config.toml
num_hidden_layers = 13
hidden_size = 256
num_attention_heads = 4
num_key_value_heads = 4
head_dim = 64
intermediate_size = 704
vocab_size = 1024
hidden_act = "swiglu"
norm = "rmsnorm"
norm_place = "pre"
norm_eps = 1e-06
positions = "rope"
rope_theta = 10000.0
rope_fraction = 1.0
qk_norm = false
attn_scale = 0.125
bias = "none"
tie_word_embeddings = false
parallel_block = false
init = "trunc"
init_std_qkv = 0.0262
init_std_o = 0.0
init_std_up = 0.0262
init_std_down = 0.0
optimizer = "adamw"
learning_rate = 0.00117
lr_mult_o = 0.9
beta1 = 0.9
beta2 = 0.95
lr_head = 0.00731
max_grad_norm = 0.5
warmup_steps = 214
schedule = "wsd"
decay_fraction = 0.351
decay_shape = "sqrt"
final_lr_fraction = 0.1
batch_tokens = 32768
max_seq_len = 256
doc_mask = true
train_tokens = 288900000
max_steps = 8817
dataset = "wikipedia_en"
MLP neurons of a small language model. Each row is named by its layer, matrix (gate and up: input weights; down: output weights) and neuron, and shows model dimensions 0-255. Each number is 128 + 32 x the weight over its row's rms, rounded and kept within 0 to 255. Numbers have three digits each. A neuron's up and down rows have the sign that makes its largest values positive.
After each neuron's rows, "fires after" lists the tokens most often just before its 100 highest values on Wikipedia text that the model never trained on; "fires before" lists the tokens most often just after its 100 highest values on Wikipedia text that the model never trained on.

L8.gate104:177159131106128094142138139139114147091140077167177153124130140068181126091173098162117163134155097119056090110129098076094180103138144141105130133145127151107156122033161145155109163154162152113158149136136121150174179091127178172135067111167118108184089122123172126115126136125120147127083141066108101126127084110152136216075120103121094092129176133163136124151161122138134165149143116117167070054145170113119142127116175047110136065092129117062138148141162133156134172138103100153093160127150132093198115119177174180134100108141111104163118126135127146164097191135082135114205159205101112173119149123174136165208123091086135112136109131132129082184158176096142124137067162134151102102187089036148121118150176147108154112134155089143151146132143125136129130160132069
L8.up104:083098125147133129133159155130094170175103125103122145119064146167131226135117098118119147141167154150100140136077105135137117192158084163095192118148182139117174113146107177140178013125145167113096152100101092137156125112114118133167106115110147091098142155113119171170093150119107101136113071110170137087057178128054152131095144117105142054127165136138156133149102185124079087149146064107130101074130172108151040118142167161146126118173119128147088119110159138170145190186113124112171095106097162143088096112173135103165134144142118162144152157124149175125179119192119119104146110155105128165216094130198174105147149138175123135081140103150196099114122117120115158154176168139159089147111122123146119086120113078144129132116167083084167167139143129156101059153146110
L8.down104:073089112139147097093113158154188167094142145144186137104105161108107135126082105124173094143173162135126141105084166184128170161125073126120170092134142129140199117108110113092135110147125115037177157120149087166158163109110188137131090187162096129142082081076130117096148167148051162123149121153134157124116108169124155184123165137174118062075078113141143141112138137130152074147090110166121109114162174069129142111106073162138127065109169097098134165214146116087094124125109195130141127164120098129092107159111082133119158178152136130158197082195098148169082106173113108127167086165080092120144164125173138099142122162148059175141098116147182119145177100156117117112146167120157083126153115102078136152130150163150135110162176088068134184164125146120144114125130174
fires after: "9", "1", "0", "2", "6", "7"
fires before: ",", " he", "9", "7", "8"

L3.gate570:154148133133152104106075105097144028131144159105183130143127170085104097112154128105129094065150140130110136149132157151104155123131109080096133176137116190134200086126120116173112109103135142138127203140097073077158117118123107157130138178134087215089110145138198102153093107106161147136105166124090120125139138167171098147133134114189071158119153122153079167191149129132065149173159130197064120065165138138168103176138189091136124129113176110082160119158140123110099153072071170150084166084143103099154096049111106201125164086093147133138126137148101136119106122137146113087148185137076141150129088069103125134188087158067149093157110153154123127089142106083128186116140109092162079096118161138106161105154113099125087174177145135132162172160124127152124140166117131
L3.up570:190128127098152161110134170102099136156136071131101181142107100099143148176132093111113135116139128140144149077124137055115119182104141184125142168112155083143126169138129115175167122106154171152166105132154171144113159143077099099145107088121113079086152111139138132082142161170131139130066097121091102106163092116104110144152092138107176154122114096158111129128167144127145168144142067124177139159105078124197178090097114103165131118102154168136078107077119092116103089136111104092125098138143102148078161137100141130116153136102115062110083126053125112121108092143159110105196085172076105115093121129099111161170159119172164153122135104071184170112178140128130082160104090187162155177112077107183009135100120150161147067225146146129072115177134094117181189104103122
L3.down570:102137151188106110126141094145166159170130121210098156094056075107171128169150114110196069067120113089132123100154125131094139188175114135162119081213140088174111122112117140172214144172163123157139157132120111141140179114127095128122138131089180167119130108078190179114144137142095162084145118114106122129148157105157154137102198151105147108175116180095144183111165154108138106128146090120129189099147144093105138086139108114129073152164113148150085098114117106117139165151097174115088129112107183141101129148131127122100120116186173120057110078071084104133121117104156067133141068123138137124117135133058140151107105099155089050106071148073159152119139167127187113089111099140073136159118165135160111131147141127098118079096170121087127074157186088167075139134086095
fires after: "0", "8", "5", "1", "2", "9"
fires before: "2", "1", " \"", "9", "8"

L2.gate106:166104134103134175155147116130129062101135120120161138077109156106136115121072161105163158166118080108146031111067116115060142085178139102107097109123172123119178133163143125151109121088127145108147098147081116122123055186049152120101138161137125156144107155134124115112160133104140102112113068105140105067087151078094128151154148164084107117102121069124155136088142095110101144166135122122140167152093194150107120076141104125137145083159154167117046152097134131110106125149108129150135170156122107106169120083148165199116067132216093072135135102184074149133103186105209143133169138120150142188135135121115113155110156187101120129168167112155039112085168138151097152121208148092136095182093128190101120150094180103143160154079146127112124138153124129105156113078139148
L2.up106:140092092110115184109138124098144134130111170158087124158143123189096120127134152100052146102141104148167096110105105195139123120096128160168139173173121157115130100190109141106082110116166120126118186106178140140166158148187092135105113092146088133099088178111136120089113107141098076153148161161105108144112153152158077110083141106085110113143133136128143182124160105114083158085079125117194071127127074108063130133187141105130133142155092086171135105093053132114103134152154076114145094136210137171111095149112154118132107134096171155140213182140114065049132107140111161083161114131151139158119172166164112171146103149132101105142173135101157175134156103150127152104162099041114074114171107070130126170182103149136135068189068147096178111131070062151131115156153123
L2.down106:182096135166151116125122126126150151123113153099134132147153133102155102135139085143141136155122128097077082124167122171119128147167151102126168104131157144098143133144161103128124110118111110158145138117112106079083165114142127141176138108147132103111196123205196117156086157178138158147143138174134070154104142134156202147104166183100120118079153164084152152142193152133134117154129119112177147087059168180089051178146134128149117217137133091159126139105113159147113114110168091082118082092140113131122117138188151102124104124097115072200132128119147118143103185107142075131119154143116125127085105118140178118220129109130173003116097136177137114152124177132148158152098141119060104168200158111155144135169100113148114116106042164099115077079210093128130072102119162
fires after: " ", "1"
fires before: "0", ",", "6"

L6.gate603:095093188187167164140140107123110110106159159163205121103071103124136101151138121165092088131169158106085131140121084151155132130158100110130121158177148107105182150103186123103117149166149159160090151103159055110102130051164092155095130162092034146130149143144134162115140114065125111137123120154147134120144187147119131092064113152143141152145100159158120141154076131129118133196202107149098164094170167100161115167163150149167130159167159160165159095133072143123087122144145133134108131096155161149162120174174097135144126151177122176133091105140149130098136074137101097140137143119128165145125127130212128123125155137083140141156156172166129146114075089117156184101061104104126054039134188104132148102158154125102147131101110184121155129098141087057137105180179036
L6.up603:111123116096178139107104086103200114129140139112111090128206076140105110039120163158124136111119113097072175145057130120131128124134095148147078175113108120133085079173125126165192074080093128164140130126156156109123154112119141161125095079078176080174140119118155040092143035119137154146140185126128112144148154116156143096061150089165135124107137129149066135123131114152142153144083142129171155122135147163109102148143190107171115169103091068097126156117169108153080169157077129097099112087112082103087169097115138132136152150158139143137160142083101136092149085076129193061137138114113119099153121166098103099146134149109102147150067084168091099141107155116137124195130135078152084132151119161085115120145156096108137171064123086102115181184106147148178079204114128
L6.down603:126107155090172137101184132095125114095162160064168151105172128131120121107134164088122112145142100118097156142091132073112152099067064123092123176125108155138082142148108128170159122091140172159167113095129136162104112135141132120082157148090051143124114150143120115089180142093190066155100125171119068128123147123148135125109157150122146145134155155142104174061135134150081182155123135137166175155077173158182145173190137136150097156093077110113165143098116191174093130128124131147093116088123156097185154134143145126142075116112125155129146138109137141104098048057096121099160138101132083172086154086140157130131113124112148192146104172194120124107113103160142135172092146114180099106236150096064122119148197106115102133053146184195137132173084099097137106171118177
fires after: " v", " St", " V", " T", " ", " pl"
fires before: "es", "al", "ing", "ent"

L8.gate246:105110080146157095146200166129137187149139168123133140094070145178129103131100113087114148100142173142069080143137138108104132126083096191127122162179167115157147162162172206096162108152158201149097120130099121096146176195123106121114135136145151085192105138092196110141142105114117099054112091106112172103164166167141113176107100132109173094117198156093167087090099167138132142139120173121190112057128146150150142155110155079121109149123123112132123113107151189156127109116090183132146171104174137121097156118166191110162127133188137089166126143087093159093097140094111118158164109152094122171168144119142176124151121086105071140130128119168167117061150167138106209124154194147170129155111076113133139102129160164132126103137109123056107144128152085163136082158159060
L8.up246:161118121131145129108118108123094153146209104107153077127164133174134145146172138149141121100135079139120134146072106127194123147172098110116107115103181147125164130078096091129152164136153123093125133098155102145148154129072118156118060165091156068140116179147118156113165132148174117108175131101149029119144111076125084183069170123126075091141131184160128144079187100172147177151146128108109124146182158111122055073074078054069162082107126083160147124086167095168127142144130120114147141129124114143118026154164152130142170150137173139174096117126143109164117124118159138134124151093152123106094149142086156187105149143119103084145065095153139085112114170146109080157157108107135166125117113069192146089072115109158138125097082174062219131168101115144118138144122133
L8.down246:133110117107120175055088138124152148104158187134168118081104162119086186145158074188183113098134086113097114103150130105118056147065089133157140129078185141184178145087135142091085179115112176019122116101178072131161145122137151131075148127151084178130139096127138120117060125172093126120108117132133125079153103110073145175160188124135093104078107165148058124114104148156125098100103084126162106121152119167117116144150131149176107081069122125094131093104091109168132166142158132162131074153121133117080113142101177104142100164134078110181133169140110122118123142152155100106147177141121088147198115135129127081135107183128155122094147156081167110097188165077104122143126151158106128117119166133097144138136157165116172085100142057144146167108145159078141110120163032
fires after: "1", "0", "2", "3", "7"
fires before: ",", " the", " "

L2.gate416:110089133069159133126158120059137149129138115120140126122090084125099113074197162108183166115112073138130149093140157126109140115101113156129153165123113157116154073115121109160167122102143096097168158107088087161162092152074148146091122119152179072113086088096122157126151141153188138134094139154139125117176162151107102146123171215113054166152139126096102112129159079117164130147100174168200096092118118145113103104192100071121165144114122056169170102150117120112188091116136093134123132184196134141130148135117086159151095190134122073099143141170157153138182157118066127162123152053104143137132081108127123124191082142147135136171091131129119119086094132176160104217109105179122134121119132165100153097087169188114107169166142194156118155156115074119171082068142112
L2.up416:132110133137126154102155194138177028127118120183118142174177171149165106165088043092135131160082107120134124142162086137173144108135112100140136126138166064106130159158089179163152158124055079121091127083145163059195110127148129126163120086122114114146165061162133083164126186139146082145152117128126146119143112151097145143112128193186108106095046173105116179096153143142137121154129095089143094168143144060207106121112115173125121103096088156160106157104152157142125118133163106117125103131089160123114108192151139105117138105126165112142195183169086102168175092124150109082124165164096129154113174097186159054149157179117115165109198144122132173115126067150059092133164151145158148097157106155121125123144095102182135123126113095138160124169117139154126149142145171
L2.down416:125145156102121156111104176162119099135207170085120183135148152067140167122063064081113193127108179104152119130079123189171099130131103124117128213121145122091107117175099110131157145133091117054107125149162184123101134101126194126089102086127127158147109135170106107136162108108167123175118123178126120093105134118127119078124144130108107099117113141129115186146083104150143201124092108149175154066113097110189101096123118112129125117139151130132132072144152092090137100156182084049152133140120124110150113149181126149099156089109172115163131109124127116170060168065121077113136145117157123143101110118119139127126140055090163000138142164120156160099141137143092084163158127124107140202115123132109117128129138093206127165146069134159110182142110127084170082146086114
fires after: "1", " "
fires before: " |", ",", "–", ";", ".", "3"

L6.gate688:152161129159099122098102062140145102100149100125092152117139124101091179131125152157144160093158141155146148117149064105114199158142133128123114150140111123159174169152107124106083116173140180149045118113112168130102121087191237085139151088088120158112096174121128137128112053112209099180127146090189083113148144038161161146116141139081094105140111122185151127179095159144167113143149113150108060100093105161114119033178187127121110084109140133117116128142152146070116130159129188200131158118157170176095133143116151103110119084176121170125158092093120168125115153134094099133117076081133106141156070126154135154127112083115118101144122139139146165138114108111161145099151141130132092088142075152165172132085119082107151150129090148121141119180183115062144165189118084
L6.up688:151201118111086193187189106152158105140140126105135139149119085167144150104126168146161087133112091166121152166145115157140090118126120144092096105107126103126139140176088133101070146117119191114056193149117132193145139154156160181104124135134108150063130126115152166146180120176108167156182180094091148167100117098122126165067141119155096145130141125149179180106138141149178123084113068147058154157087097126150141045156137089138111106139125167164128100130120124122121131144088117128105062124132126145035131114151137160127101112105105170041126066156082079168159146124127087123134208121139181104100127120169066143142097174145114117130145158192149145173178137062144150151067153136142140122150148123135113173046108125083103174133068136098131127117099095159107118158099109
L6.down688:106093098060151191097086121112167134121155120154086129116157112106169137145129168167160104115191127160129150142095104168149111065167129096182100082117161091129143163135093107140135178108137117215172180120091086141162113108142043113117156116134162172123085117125160147079131161142079097145191140111111110129133170143127145106062096158190126127138178132168146155076118122102112164121132107134102184110169185122136105130111198108108140130162086128166112132184071157110163141108142140114114174071138143092130082121109078200155121136177051103153057071109110141134149167130156125145103120141166142135159120135115127156118121100138108153112076109133088140095174121041079078102125136083116143190114124121103132161195109136110133162029138179095172135130149127088116125082093137
fires after: "9", "0", "2", ")", "4", "orn"
fires before: " ", "1", "3", "0", "4", "9"

L6.gate245:108150187105155123143106123095163198144069045134114187088117119102136158183134184122103120119087162148152104161122125130132141112075142057138154159169099131161126103142182143121096079098106131136142142132158133168169099176171179100087173128083108133152071106158143080095131068141170134138083101077080116096114163125104124109132084019137175125142161191109107150121099159082169132145167142141103090132108152139132099128136130063165172126064104134076166106118167164110090122166135154158125126164159102108142095157090176134156181103176150129129199145154149078141142125151134141179105142131124132177133130123137077112120103133135123113086087104163121109176153090031145154160180121096133153091183058129122166116090106120148149127119209171148162140125177104121166133129150149
L6.up245:088125105181143131084080113112117125111081166090178086119076055067170015147133108123058150099087154191187095147134097135194135160106111139178171087105104166150132079157136135149158102180096114124127103135177158120096116171168106109134160139093146162130111138099121117052135100110133158166159108087066134158103135109081145134125120082192086147143135126148088146135112145082136160120160173140126099128126087142112131152145143092105143092137106112098170161104116136080130118135097157088094153110128184106143149141127162125112120086080136130143110098148188113115177137191058133166095129108126183152100151089113167070154117111155141069086114145122126116107060099134132141130122122075102109172121196134114164150110236154115142132084136155039146135115102110152132086083115118
L6.down245:125124127119104132168119129125135129114036113165158151158181152091142171147091176148101119146190052165157084107107133061131131112156139149157114109098097161138087131149128153150153111116128106053162113107176081164137133094116150161155157131097093086142113087145098123060101063096108139115115139125085185071177148107150064119136171106125076163169163104149118162127139132113149109166207097158190072091099106166154121210192106090090158157055137159151122132108135110131166098140116147066134108077098195127112144125127106181112129098119110022128135078096145116110120152129124115120099162154167118093114123160110119138097101150083170171084100173172186140140097071107125160173149070185169113116116167121119140134130153150166151110117125154167102097133103116111176142172128139
fires after: " R", " s", " S", "v", " M"
fires before: "ro", "way", "able", "ain", "ific", "al"

L8.gate103:120059136206066167096127105145115136101188124143145123145106071067128090088168125122162126102121058143072161175102145129123135093121147082076111115138172135188111102116125108116143079167087122144110097106134080113067128145098146126111149073138158075139128134171161080158173148155064139105098110100066151118132118139106116098134076145175104080145123077120092147169124139119096186126158122030128136135095114139121150150132186154194160109167112077159099069070103174146096105187088128176081086131159118162122165111145166151127081169137138151101104139142093146173097065154123114092116095139090139068105093108141120155122135152122112095096187137084120083143135121134120121121132160111134093172097116101153109110117190137132127060117140094100158225151162085142159138095076133
L8.up103:146115148132070106112083139154099099151160102111142122144135123115110134110143099141144113121072094104151184192084125125104090125114119133101125103187103119166059102122159094089185060178082084174097090120067116134114174110106176143154147119157157137109156131186131100137164160180082141077080113119100181119115112126120091127133128149138135107115157125125126163230181116135112171129134160082142123140105102135050130135104121117149162172144125066110128095101061132186095093161108148098052121160143127143111139012177131170077084135083154108127114087151129142179091058144101121163146132079133134077109062134137196126142135125081131128162097130114078137193117110193112105085112111142166151141100150092139135109114159115122074117153088070122126179151110083131123098085136153
L8.down103:130140096106169137096088135119079136165107075032077142129117114164149133084133117159148075137079177170192167157091133141128118169121141190126139081094103162080142122164199139072146123164102147093089117131070172105153126097091084129167127151137116108170133143135109147151086184146092099174070193137116162186087077096154139143144171137116144156125102168129117186195177129111139139073145163170104104113056093118103126129088137093106093135145174092119108123072109141161118074141073156086115120072099113122155136043126106086073162131122107131131158089114112100143112114117116136189141124099160120157141103150138112145110182118157068092131069164098058129222143169156160136106130133136124133156171135117114115192132133127119144119155084087173157143133124133149076155139131167
fires after: "f", " th", "2", "9", "ch"
fires before: "1", "2", "a", "t", "ar"

L8.gate30:119139182110176194147112119135155144106166168164168118127102101137140137131109077091140118112128076161118100159178169128096165162174123147168082146137145115176096080075166167170161118161125158142038147062113138100148127100126161173145130089109125121186112122180131085121197161101101098061168145152149145177127167164137125181108103142046152108181100112167137154147125085170098148130166121111131139124135163166115130159082138117146175094127115192125211073207124128154113144139130116053151083119155167170133129201110104192122138097133126154190166105125126137065046157080167119118141135144134149182191162163141146112119154112082117130125126165064132181164146106142146132105100140105144110102131164081095089155120169154090109132107152105155164138108176124094144135142127123
L8.up30:123199115145115095069081093149133163094193132053155137131101109109127063137133125131135154064131149143143048070073120196177149196096165143165114146169097167132143102103092157062206125123104125124118154111110142110143096131139152099155114081184118115139141077099121108148122173172079082125119140191164062199140185075128132104114139102123160115146093100100182073119152090112121189112145139093131176083094084117146158123078108140134178141065154161134136116139119116172164135091114111173141133154107152104141099114122121164133114146141151138118096104136071126180136131128138085197120120141129086108111126135119149151172098127160083110152121087169119120149131157155179076126140159128213092149100180097184084173185158131166112131144113132176088126158111100121113113153075164
L8.down30:145116146119098151114110185148141135161147095096054138133152174172121159091143146174072168136113119100117076142145117164160095126135189077115123104092080173050104098167079150069086078162141082099118135116172097174104086162163127134221147137101120129122129167075063137125131115176116058141130119147147084085159125084117123134138146136139149212160156066139165111113177081128105120129132152166123099138113144115138177151178140114140076122126122122164150088097135117093142089047088056211153124111102123077129084094133138056156111148104141111111154146143153099142150086122116128151116132189132055125073101115094140136157120131174143094138138112158091108125163156138119152155120179096122141140160086162112076205099100132148097126105097132165169160171144079141111163150150074
fires after: " T", "st", "i", " Sc", " st", " V"
fires before: "al", "l", "t", "es", "land"

L10.gate376:105119088134135150130125062131099163172115108107156066110097151160104129114178062113178066099083113137158127144144120119097141182151104131077123127102157145170137098163175135130171178160145125145099119187114150136108132157122128126126109156126127091152149149137139131140114140109092159084091091096141065162116114167129092165118151118168119104053132142128143094129117191123146122140083081080129158136138130116180171063138078086161167093124099129172110162094144124148134177117135078157110131048129088092098094141098159151183112097168118120089153107179115077115183095082123120055157081179115093153137106066156193126150142126166088138056134091194098089064099135141189131166149190124160091088077139154123091095116164191116119127110079069065140151091134106173141111116096112
L10.up376:084078129176138151149128087100125152134134192126166172094119155105133129122152057151162101088114122115178154131119168135159169114161124046088125108149150141128090156115098154107086162164135137120159087166112085154154156142106036102118076151109110152150127192061155164145136069120148116141107127120094127097136163102144096121119126096138122097113159159119128090164170144142112164245160098117146147147094099153173113135156167099119102139126120142156059145126114129155148140108071135156126081117172076111082078193143133054126138134141144116143168160122119127096127094150115102134180047126095124078150105070085158160140050089128139124091135167179089220194140121120126171122158139088171114139101143079139168084152155157180115161135126095076183179136136123143092126108160134
L10.down376:158137126161143093130178171113149124140142137105108123116143156154127120161135133115153126133211082120140147108144149178106117074143099115109122123112144178047129140098105130075133130170121123044138133103157104131082101070132138154054175158091123136122073128126124128103108109147144184101123107118042125092113128086120105148111112115149087066104057152158075168136059144141146099126130141057150134064120101095087082132103069146061103092122143100167137118187172095138174095099125175145156126104112151166129158211157162085136139057165124124165165125086140088090142191058175164186137104158137103130138148075116089126109143109154150181160165101106114128102130155135126091143093102128152149138051127110136135084104136185125111111138117180125078194143131159151200139093139164
fires after: "e", "1", "2", "al", "0"
fires before: ",", " the"

L3.gate152:162083161138139154126073153150101097150132104093142158167149197104152087102150107141107159120145112113138193072110158161106116098154098072141105186155137144094125127115130123140167140130133113098131094101103118119123205112151151131137107157136095136172142097084146106175107185119124112077192134088144152045134120097142114105101137150148087076133117149088151151188175086179161109145141134141157099151167068188124055113135200113154089129044149116126226179137142109084066144136153160111180146114183130119126163134079047116076107120066099125104137133140121115141110139132107093123147131143103046133106140120106102126110116098133116108146191171181175141126084140125150126067151170127140106124111136137172149199098114133108125051188093154097096097123067097143168120151135117
L3.up152:109126195069096144132095108161133118158104107115173096153147197134160136071130100136078148103109119169165146099074149128115077090134147090189141166182155127113103134161083057176128181097124164119091063133132186137114128128202167201145180165127112149115132096076089096114124103098110142111125114119169175124066116103167143103138142096150117079142092107156130132159143091165160147123070152135122144165097092115140117085079116118182120086117181177186162142138152175093106113142125145121135125131158100128158121097117097132152138141152144114104086102115145077121070120118165088154168162144091051145105161102153097161126132178122163136115143157127186113116126131105170064102137169150107103152116065100114134145161168110108127015158104136181140102111170087194134208094130104
L3.down152:085081064148123096092158132102117140112179134151110136107116091140130144159089170125132098129160152101163119130185111081116140180101126162110089107117104092152109110092125132105187082149157102119148146120092106125107084162082059086130084102081139126125140123169148155146098127126109133167123170161105119182134096184140117129104116185101104202157195147109105123097130201083119131104118111085109108073094153105036154144167113096104133181188104169140045133119143103071183130154140095135093101131111115183117123106135127120105129067154100156133129082106118154178109145161140156173119184114173165155111142213129153149097086145134169154151098145088081148151159102102119136139111035102127170135180173163118137135131057095109117164078129100081188150116087177088058115144127117
fires after: "2", "1", "\n", "===", " ", "g"
fires before: "1", "9", "0", "2", ".", " "

L4.gate296:170138116115112117079121134058134179121118072169097135108153156103102143130162110169061131149116166036143168103189189128095160182060088154185092144196098142124072148118172100158118152142142154125110122102140087160186096049145199123202072134147142097150171096057095161180114126146162099106078089092134169124078149112138128178160066145133112074183142105167138149121110163175115081117131094116142107087169123084104112079193090100104141073149123134159134109137127155107108146159146135076096141138090161137116138192118135137146156082113112121145130162129086110142118145122097092138139113141141134178095121146100103193188159087118132127131165116099116102098149117143111131107188094169103175121135099102132102127150116192119153112118126142146189118165102118063165144158117105
L4.up296:144121150064112131067081184192122096127081139115158106124177177097121067126133076094137160136156071084186148161107098097176090141171086155117138061116167159168162170096199133110043147126134104124118139115129103196085089120119107153099126155127150227154143139136100187111103104119112111163142214127111100103154131152150163106093131099103092157142112125103073106129127093117134106167143151115074148145134136089097099126079119182133073152147151122088125153103160113151174141129092126149145127128175162140125184103068140159070091174150207163150083184093157100145173101094150117129142114199108118128121173177158132092133106127122165106168116152111122140048140179151105131162115104105107151108089137122120120064164167089124143150110191123123114169095127158149135137096118151
L4.down296:060113148139090103118103139117117134146119132112149176155143045106167085187096155128095131086127129087132092131131126139114097115090193137116155120084062129124156136105106151104138126138108165103126119131135133129157136180119145120094150136199159064100135177111148089153114096104141085155108129120119144177114116088115109143112124104114137107094089173106162089110072085139137123124109097085130213138083116141109139162137169129065117077080135118174132126140130099131197120127126148127177141122102090109154112073102106117125128086137147079193088119129199136111142160122088067089149137161154154156129110139120122073142063102081096000110118116114115137159101132134118131073142149134145112072146108146133167114186118135080112143144144139126151108064117150151139173114120075
fires after: "1", "8", "4", ".", "2"
fires before: " |", "1", ".", ";", " ("

L3.gate140:101086162084132116108163163105114110162150101149143113139163136140155093149189156200104067093078199093063105160155084162151117162070096187162137168181158166121110064103111086151132170067126131128132149122179085158105131145109141110110142135073139123168113111102099168142169174093172086172107070084125095075110163133072107097088179080172097135105158133164105058156112101112158109106155176106111135124090115073118121131073079098137148117113078100136129131131132059153092127128138086151112151146105102133137137155128146140131139120126131131099120099116097113083162123132113204163152176168063195104122172137130189164126097042171146123107167112112137126104117108140109114114083125138099090161147110134125054074142175056114138134113127098168145088120118171121191123122130090
L3.up140:012173135123108115184160086132090119156142082143092159137159134115127136110131221173092097111090209092156116147143087152132148101132112072096178110103146176104116084145187115112186127122176111176127123127138125093133134155082142120119149152103153118148126150157156154133134133154140098144157102121136168110125152123144076162093133109142160176120191119116174088126108168110088138108142145184140074085120149101154166112138137091094185122110124133105178132102127085138096133144097078074148134135076115140162128142212111108137165136123068089189106142161103121107159123117096093108173136086162092184192148172156150129172125071175129087151126132121126168154067121117130104125091158154121127141090128149117060069144147073156152165123126120095168185067074159099159066193140092
L3.down140:112101119116108102136150109067156150136109065152123169110132086194134095165157152057169146098127111083096128116166140139110142133140083142137134147150126140098118157123192128111119127157090120089085088082178148110080192120110100093181135140166096087081156093106164096146122179108143119131160075162182098105084139127157131118095132061140125158113051150140151162110046121194120135113152145168119143129088132124079193123137131084131136126127162197106166123098150100087134121138176141177086115148066170097086152122125154160120156183078117170095165155134132164165131113077128128174137176164117162155112115063165209156133136191175130224096169052120108164109178123152138098152150136140149091136139091134127108148127123132131205084128141119151146124103173083155159173115136102
fires after: ",", "0", "2", " R", "4", "ul"
fires before: "0", "2", "5", "9", "A", "7"

L6.gate77:094114138125103109174130134117115156080093074105167108171143144090140158125189125166101136088118183127115135119171109102132184094102148174118120141156132143117164130067167121151069109108135130173154211137158144091145170114120174128081124149136080140201103100127121177163126048143141091075078131049097182054099168187115131117124198157149153143174120124161147121126094103132149159198184143128161131081093136148092131140143101171143110139079090107187126129097143161097141125174135075113121134172130144117202154134166204113101123140123075147112159183127131195106091192156136146153144129138113097210129103124146108104149197138095130103146124110120097116156162147095184112151185130122133128143135118113130142132143117169132178110096170153159127100222098115088143171131099112
L6.up77:136140142100121091088141118225145126103108149132118169122178203165130121147137153121081109155070111076138087147127137056179176113146159117136161108153123213124159173093160154091104099113198135142137134114104082122088070109138102130102048076114144161172123130147162092106158125072148119143114108131139102080114164124205145151093141161093116091157147074122107132145184132145132075124111157114116127130131167140143166142194152163108147118111129144170070135117125145182118139111085060093135125089137125136187144121095141147154066160149119117137089144102165094084124145133105033127146110156058116188142145106156144103141176130126136108121126109131072138074114191097104131159123106170168164133159117159124148137188152086142111117190139154070107109066135127122125060186198128
L6.down77:137089135138093131143138170155060100109114137178142182143118144132137155170102137122092171190103153102164105124125144176161144163104146142133179178061161147119155180176124168068152164117096146048162119124149149146103117194091151172119089087177118155160103158134063083184112108080130070146140114131110121128153114062101077161129112087097109123139090108154076156132108126143110081112100092146068158153172104110191165202158096184135097091099087140163151118149162128105131137131203090073120089094147106085120123091148174125124180099138129080160163173108138127104150139098174169095158093131116130146142172144143149086136126116128227117144151129127100151108147124121106179076130181140113141135138096133133095123143133074150138111125128176142055108058089186117181127106122174
fires after: "1"
fires before: "0", " |", "–", ".", " October", "8"

L4.gate272:193040091090136131050139141099106073085100147157221097135113160105113124119111157103095152210110171137114120125102120144160101082139103186107084098111116165105154091116154139093076105138154106133117118110162108098115129083093131120119199134110136074119140120147157148195104173128113097120116078099118173182096159135143110158119172114127159091143107152174117134154120148164109075129149138136147100119121072152136119110102147154178120181151111065100080130206157122170121148139154129134102154121121148119114121155111142124123054088119095087149166113081154197199114109151132121111167096154102161200105127128135116034179160051068169119075117159127114142093170150143131141080177135176135110121185170135140094140131169118084084133076126103108160170112134128107178142102106105
L4.up272:067115137154098058138131149120101190165115169112078133115129103074192093136127169169154149134147060116138118176152096136154098139120113112134141135139099113146082086119109140131143087154118081162084145131160142138173113157096085156105161156130118103112128186084099114114124116088101112088126086102137135073113081078132143128125061155121152098092143054126177158158171125094126172080102113096114107127159046144171129140088121144164116117074149166122131147067089123135101197131141126122063158130070163172140143073110118109105097144079102132090028146179099155076081152211171117165145105068105187129122130123121147120142171127113105117081136084135149103083163178091089142145111115181123142116090150119139149145165072094074137119068095156095077157127060104114121144153139115
L4.down272:122091084169094134123107123095111188140095150110127159148129125072118110123155162081147166077064140103174162127135138079082164092133068072116115159130073127109143094139107131057105122189098043086181112177089114098101160112102130177057148148147163122139175167156148125117162170157120111154113127141114102133055139102172144113113165168189126100074081130145097146107172129105119087100142137126143114098131159128117137157120085128150116123137123171128114103203145158153111106107116175150068147161145125097057147125122116162172077148148122138113108139147121092125191151172152157132104144116094165118152141122115188133115085175203174031094181145134091127140111148178106114143085135122151108186110121074131093164095114114143104113144130093153149119125194077112195180066078112
fires after: " j", " s", "ig", "2", "0"
fires before: "1", "2", "ed", " of", "t", "9"